config = dict(
    n_kv_head=2,
    activation='swiglu',
    norm_place='pre',
    positions='rope',
    init_std_o=0.0311,
    init_std_up=0.0311,
    lr_head=0.00687,
    decay_shape='exp',
)
MLP neurons of a small language model. Each row is named by its layer, matrix (gate and up: input weights; down: output weights) and neuron, and shows model dimensions 32-127. Each number is 500 + 25 x the weight over its row's rms, rounded and kept within 0 to 999. Numbers have three digits each. A neuron's up and down rows have the sign that makes its largest values positive.
Before each neuron's rows, "fires after" lists the tokens most often just before its 100 highest values on Wikipedia text that the model never trained on. A number after a token or word is its count.

fires after: "-" 22, " (" 21, "|" 12, "The" 6, " \"" 6
L3.gate262:483497461452512523491502485494462526491526496522518444518483477500533489473490503503480464536511503550463509513498478475490462464479516508495492506524516533449526469526494455471533517517513493480508556509501478527504481484533466523503497560514491498467483533492485495475581474478509500558
L3.up262:493481476485495493486506502552438502492503521539480523503488502488478469453514494478498478487498520489505475520474549527496472515523468521467481507497448497492530527501494491518477516507505536469542543504472495553477506491502489476447533489550478472493522508471475509481498498459555453480
L3.down262:497454532503510527464483533521491523521496549503485505493492520474511510437530484530488554479487491491517504495520509498462475492534488497473504471517510529502499489515469500520482471499514477543493523493481448495576509476492467507493501506501518490496469497492527486506531443504491496527

fires after: "," 36, " des" 9, "c" 6, " the" 5, " p" 5
L3.gate406:454524477528495502463493486515515497509532459513492466499493527453508515478489514521536503516501508548459485517494476512530476516519477497472527499503511514498505514546504511486480487510565468476498535488498520525533534518511525467470526494486498497433506511476544477469525518511462572488
L3.up406:553476523493549510508479481496488550501487510473495523494486496527479483488490506510511497513525467516513477534490513528461471517494494492500521518546522527531448512512505515443541518513512514468490532504488512550491496456465456494496525509501484447505537504514476484458503530532463495517
L3.down406:511500477500496478495440527497533496533506535516530508521540484503532518501495475553466513496506486488483504474515475541511519516511519521493477482529518506497484533447497500525452500509497493503517459538496482459506488465475504487469504469498481472490491540507490514528510474524507486484

fires after: " (" 24, "-" 15, " Mc" 14, "ni" 4, " att" 4
L3.gate174:491503516512518538505536505485481514533517488490510508514536513526518455467492536510477491494532529477457515504516516449516511480519492504491491483494479510518518488503477510481481408522530514512496541502495464497500530510501524506485410537516505521487520512477477491495524518513540489537
L3.up174:507504517522505501473513506491518509488481473478481525501531534502443499510510456503506477486460477470526520492542524511462525525526502512520499528496503497513526565479507504456487506508504521530503554502496511486463541456472443509516501535514519536499506514528494506508507508435479481495
L3.down174:477483504471513495510537450497522471509488469553521518480482521481520442521486508451550506506508477491504456495476517529487493539524492466491505517469508475501499494491451495509521524459456499471468480539550535508510538521530509486546492497524517527515512525499488528502506524447504522493

fires after: " U" 19, " M" 14, " La" 8, " Ma" 5, " Le" 4, " Ja" 4
L3.gate144:485457500567507466474494549493512483543504488486434514478507492527484471485522463526509525512516493510507451516505520484507481470471486468509465536464484496498506511538497510531497444514459509527533471509500515472533476513474504469524510537511463488510495525508518506520510484485482501457
L3.up144:499494501494513500499532515492504485460493491503489530505469508510495485468505533489543545498500534476440506543519501499499494527459479508503519523498519540487512454444537454475489497456463480472508491465532517509482497505453537503454486449468458505549524519502530523493460489483496467494
L3.down144:448485504470521541491468519512497506539488521499520487469535516472500492496537464487511469508514500523532492490476515494554514461547515469530489499502486509484525517527490517508479487501475546535518494473515540501476475485514490513518482570497486497462509502526505486474511412488472515497

fires after: "-" 44, "–" 17, "," 9, " in" 7, "  " 5
L3.gate386:513452501468496539511501520498533473495491520489576486468481498449489509495499471515507542494524505551483476520499477480521508461487481512506483440511500488494504494480454494509472520487508472480514522511512547475477501508492480497515466512467465542504470447553534508478498465502525532530
L3.up386:508474511510521499501478526536506482472515554511498529531531507500506509482513485493502505472472564524514525515459490551467515514494525459507514514457508502501514476483500512499541501478523497495521533525497521505533460510562515530508534470547492488505522449471531524539504474489495509538
L3.down386:484496462521455502484545502465474478488509505463530514436461550486483487525519488511498518490512503513510466506502501453530483478516486520534538443503489535463499482496496518527446519507540499498480501509505506522512511528517493506488482508520527538523434457544471493451508515503523501490

fires after: " on" 35, "On" 14, " On" 12, " (" 12, "–" 11, "-" 5
L6.gate391:496488507446510494493498504493528494498524505501510494509524484471501501517488474485494493530500550472507516482462529507525516519526472498473478492506499500442467492510460458468466470517500497517519453469524481500499486501513521491495413530483470540512465483499515526569521479514518515505
L6.up391:500493512504495512504542454517523531512518468487522495488475516499462522501525500529478515475532540493488514506509506498508481507522495550472508501523464491482538433475488528479483482472509501541513468507501531516518526469520457479506500510519514537524497441479481540540516505523525530524
L6.down391:504502507509537524473517525520508520497467522523508503469506520490464475523509529482500483478508462526462498545469456464502517525507524527490541517501555477477528494510504503474481532511488429485500525524490465498487529471469500525538552477517516492511527518517519480466557468515498504516

fires after: " |" 49, " a" 15, " the" 13, ";" 5
L3.gate258:503535444467502480523476520447506517485499512551482479500511525489496472487490541508449477505481482495430502499482519518488440486497484514489456497496517526515485516493480510419518528541449529508529485472495496502523501536533492501532507505525509542518537473488517512475474506426516480504
L3.up258:528475516510487482508490517503513445452489494448506459523519520495516483454456481523530463496519525506492484485496493465486567487530494517541493487507504522513503573486518460454487480475564490524516485529510492542527497491498494447511502482531519481457558500521530531504504500483475505511
L3.down258:476505500470481531533481475503493454516498504503475485512526489474502536514480476515506515472514503495508527508497467433513548529498524477485517489485528493490477511494485500465505457516507525453485505453499490510496505513517511509480519459503463512519558489502506495499492535477497470507

fires after: " the" 28, "'" 13, "-" 9, " a" 7, "=" 6, " by" 4
L3.gate137:528443495502525528492531486507495518557482512500519474480522491514505485526441514498474413505519474474524501542460460528526495500436454525497494483467501547484497517516507540468445508478484486499510521517514534495483485465540466488484509512516511531461498522516482498502505465483535485496
L3.up137:504496522503465522433526493509486485497481483469484488503549463483481509473480494500492547511487472531496494496490528516480565444500478519471518517521453521511466491538513513504520525478524473468510505499520532513486512489507482494476491465523523501527508479492514509443507480460505533535
L3.down137:476499474512491500519508500466505510506499485458465503524531538510494514513457503546506511513480460502489512481505486528494521504480513526465481489560472516500457459501513532485511495500523467530532485506503517458513472511459463510508509479464525486483529501453498485454539472450509548534

fires after: " the" 51
L6.gate164:505541505530497520511505486503510501515504496496476534499506510513498519479461492496471475516525525491497479432533502466521479500465537518525551523522518518541494485453482507494480515494477512515456516455462493499471563483517515478571437469496497459464504507524500547489457528514510464502
L6.up164:501504492523502519491516515511512496477528510489477477472487478477504509472505510451520467470530498468508467455533480485485478523469497495514530500525470496514493475519472508508515484501490486487486497451467507477453497492523491535486461509488495526548500490550508533473488521462459423499
L6.down164:510486526522512521524522470513535495500493520540473513521466494487480530488449505482496476519503510476475523502514509518479462482483521465478520526443542505492506491442521491495460498551523528445483465500536494530544493471494482488498514475506530550509457498490507471495474530472530476485

fires after: "," 33, " New" 15, " |" 9, " in" 8, " the" 4
L3.gate325:533531497473493534532512504523522487466497529491535494480502481522541493504516538536526488523532492503510525473534501471545496509516473495500477509521491519510463474532476503496506472490550503525517512499492527564502515479557526493507494483507459470474453500482502465466516454490464481499
L3.up325:519503466520482477501438476501504502488498507493522491485508541491513506487508476528537456465510480504494506485474463491499474498516479556513487470484468447481484451504518492478447514548494480482518490486520470490506543473460511536534515494479477503504495482538497505491519491485458494490
L3.down325:508519518501552496476495539510521544550499527549510482456507509521507508498480499472493465502504529512548479523510505521546492495528506526522539464482521484507506489492470470514519516486507496442517495540515504490500509502501499474505499456536428522494501480501510489494480484472480484514

fires after: "'" 77, " women" 7, "’" 6
L3.gate199:516498478519518503439493503505516488476477488499551496486495483477525532533523493498501472479499487537493507492540459493463519496506502505490506498505534506545484476498516500452491445462489496515489457450514542505477521534533507465478481498503521499503519483504489491491485467490489475529
L3.up199:462506496519463458495455463493522492481495519494525495521533465467522475473495496524498423497560517505471477493498499520490480477491496507478503546484531544503496489544558496514482547512500467448462515485501514489493497487481482509454547523519513460484498503493472534470507517508481526563
L3.down199:520515509538495477511549510512470502498487497501509495467512505486482520470484464491542475466477510509497504513479474532514472465480464503496489512527507466521500537507437483489505497533492474529472505511513551465524488539467497510528475541476489541509520522496495489506527490504495495480

fires after: "-" 25, " (" 22, "," 7, " \"" 6, " " 5, " the" 5
L3.gate79:449503511451485491491533451452533544458471473537520509510503536526497502463476510515498498494534520529490556499449470473502485510512482525468521479516496476484544504522459502474468510473484541492527480513509458498524517514545497524500441528483523498496531476525491488498540490512476501517
L3.up79:523486491462510475512458462524517533509509541517475518483513551526494481527468512493508523519518526509545471512514496545497516469508493518445521461498496510433538534525483503489513527535478494476495513535458493551480540515517483447510513507483521466495476485538487504505556485514519499527
L3.down79:502536528458561506512474505503512507530478495485502550521465490551498534485534480532508494524491525493562498506465463496508506523539535521484493496502493510502505500535484462466478512489508474486501470521524478510513521495506536498492491463524515501487528483525494487484494533503474533525

fires after: " the" 68, " in" 5, " a" 4
L3.gate420:517522450480453494528511501484466496469545550490506517482460522476478499448497523527489480566522509542509503525493497504455489492504483516515557466499502514506501506528493509500532528486479463502500498515531510543504486501456442546484554483462590479505501501483486519477523517460505523498
L3.up420:492513504526471521470507469527496516483504511485516529444521510534513537498459482507454523530488491519547523487489509508518528468480501486513486514521535592512520482504480498463529491513488529537478475498525513507482450516485492513490475491543521497500503482475516520503492493494484533496
L3.down420:465501476505421500486475501520549493486512481511507509524477480493530476498489521509510491506513518523535496485526468514488516488504506462483490499496540539471504489511485532527508479549481522472483532535496496513489548527556507493533480544570516502510525484492478496473499475502538454498

fires after: " the" 30, " in" 14, " a" 11, " In" 9
L6.gate373:470516485430533466486506509503497497492483503483519498511502504502507537510503528492477459550496498492520476494537481498496506488483473519514534534506491473505515540502499496510524512489482539478499479431463497506505540464547494482509465498542552491458517507529521484499456482511536508471
L6.up373:516499535495479507494531551516503515495470527504516465503487488534506525484565540489486446511493490500484477480549532500520486462460510537505521515486503499524481533500463525458484450492514523466505467518450511551488516517516503447532477514481473518510518555529487513480468502512530510503
L6.down373:503451503535471526515537491517497508483501537465506534498491491518466474484501462502520529491516484472499453525497544496500494457527461520501540501518484541483476515514513522502469503515484511474491506515548541557504521496518510539523472526455459513465467505470495450533510497513509471484

fires after: "-" 29, "|" 17, "ES" 5
L3.gate205:523530544518532506481514482518500474508470524475508505499463492494492556473492453495549508484532515508523479518490551489567502499502489490522485493458469515482509503485582474479500522509562520523505442497502518494519498500485495478520486505491545502511508461535525490435500458480506500516
L3.up205:499464526500464535519512469504448503512558487498484508569522480523518532509488491526481489472531473516483501485491471500519464455467499517527507460514486513466511475505513524470502497429515496500502481402494523487485490520500498508508497548512496463480500500516499522532540505513493512486
L3.down205:556497518507494496491595517508489494508480481469486477499477489503517535534515484534465481504477509493475509514471530518483474523510498518516502478500502515482470473493519496475474563516535498523452458543542499518487501504491498442525513507513525504546498471494472455514505500509492501513

fires after: "S" 25, " U" 20, " Sr" 12, "P" 6, "U" 5, " Jr" 4
L3.gate428:496449505517512514528532483491514524513443493544473475509447495481487532468481536509533488484520484508531477514532470460521487548494477520482506515512484519500524457475507504493562505480535464516476527466495457497540477472480532473476539506492554490464533509483491520507484503549520483511
L3.up428:509445546562512505461526492523519538554465501549476481517479504491516492473499510524509479481522469469522501502473474511560542507496488506473517532500498482479479519488487489455517492463507483502499541478466494508490479489496557474467531469554544484489511501524463551478491535538533529512
L3.down428:466495520559525497478518498453498516532476500533480434516489510538534489465488511520557482504523462527485490504466472504480501483481510484510500510484484467497464500495511503530466487499487480543483518495513476516492461506513560497473499464508527486491471447513492513445514490527523496520

fires after: "'" 30, " series" 8, " number" 5, " group" 4, "’" 4
L3.gate158:474484455478482519467493483509481493501470505498487516516536493483509517517509504542471508475465475507499505454514458507533478503518519512472515544499556482506524519495476519497441474511530532488498543477501502541490522498505497500520467478504506480468502457501485520504493463528498484500
L3.up158:489511505504527488497475434490487493519496531479513502485556472488499548504474525473481560499510525477485504522485490501471443512511533505504542483490525489522494522468499507461499482493516509492478521527521517520463524536452473448497503501530521552479537509540481509511489462497471572532
L3.down158:471489472451482534497522508492509533477466511509499483488485455482507487487464511469493468535496499465523516493497497477506506487541479515476489541487449518499497483495494513478502481514512478481506535491491523492494497431554473536508452513442524547511536534505530506525509518486484486496

fires after: "-" 36, " (" 10, " Ing" 4
L3.gate133:495502507510526531510507497422518500447482510474511500539498470488514544486511488551502508524497477521493507467524562489545507440495529540473476489475495464501526487502500456524497447490542497482525513518531456490539460503498520494515499498495482529481478506556469524501518506473502508508
L3.up133:477465523500479504477533538511487504484496525520483526473526507504456497500526485529522435483473546502472488512471499479503519545519498494530516498438505495505513494479458487520516437522516498505536505528547472467520562489500528525518507539512489497510512496483517493541500533491469546476
L3.down133:485506447542537519491484514467486491526509448468522468556498470476530507529507507498515496478561483510478506523503519516499480480516519482489527461538504495489515498514488516527502538480523520397515511527482469503456518520487501506515461489512555510474473544487444526505500532451468491540

fires after: "-" 21, "/" 20, " Du" 5, "." 5, " Do" 4
L6.gate26:502502498490484502476531486556532493463516434489542531519502496479518515524521547535520552505483557543487468530526504458498507496475534479525489495497482459457512461484482490517515495464554520512474521493515517452473481543519506483550454478441505509490514509516553493497506499507503508452
L6.up26:479525488461439491456510443471477461445469479440501492513510522496526493480475516551530535513508531479477451490529533461475484505458524464488512540495477486500538495504467518522519542517477529526486531440505471510482501499465490516525456491489481475477466527479492482511527475471508490495
L6.down26:468504544503474527559527523450493525503500495492499468511492440513484471518477494540516495503533486509477482536484479531486490492513484519490535472511533507522492507511515512531474544482478451476490519483477499505497524495477450493531516494527521486546514505488528528484525488487463495545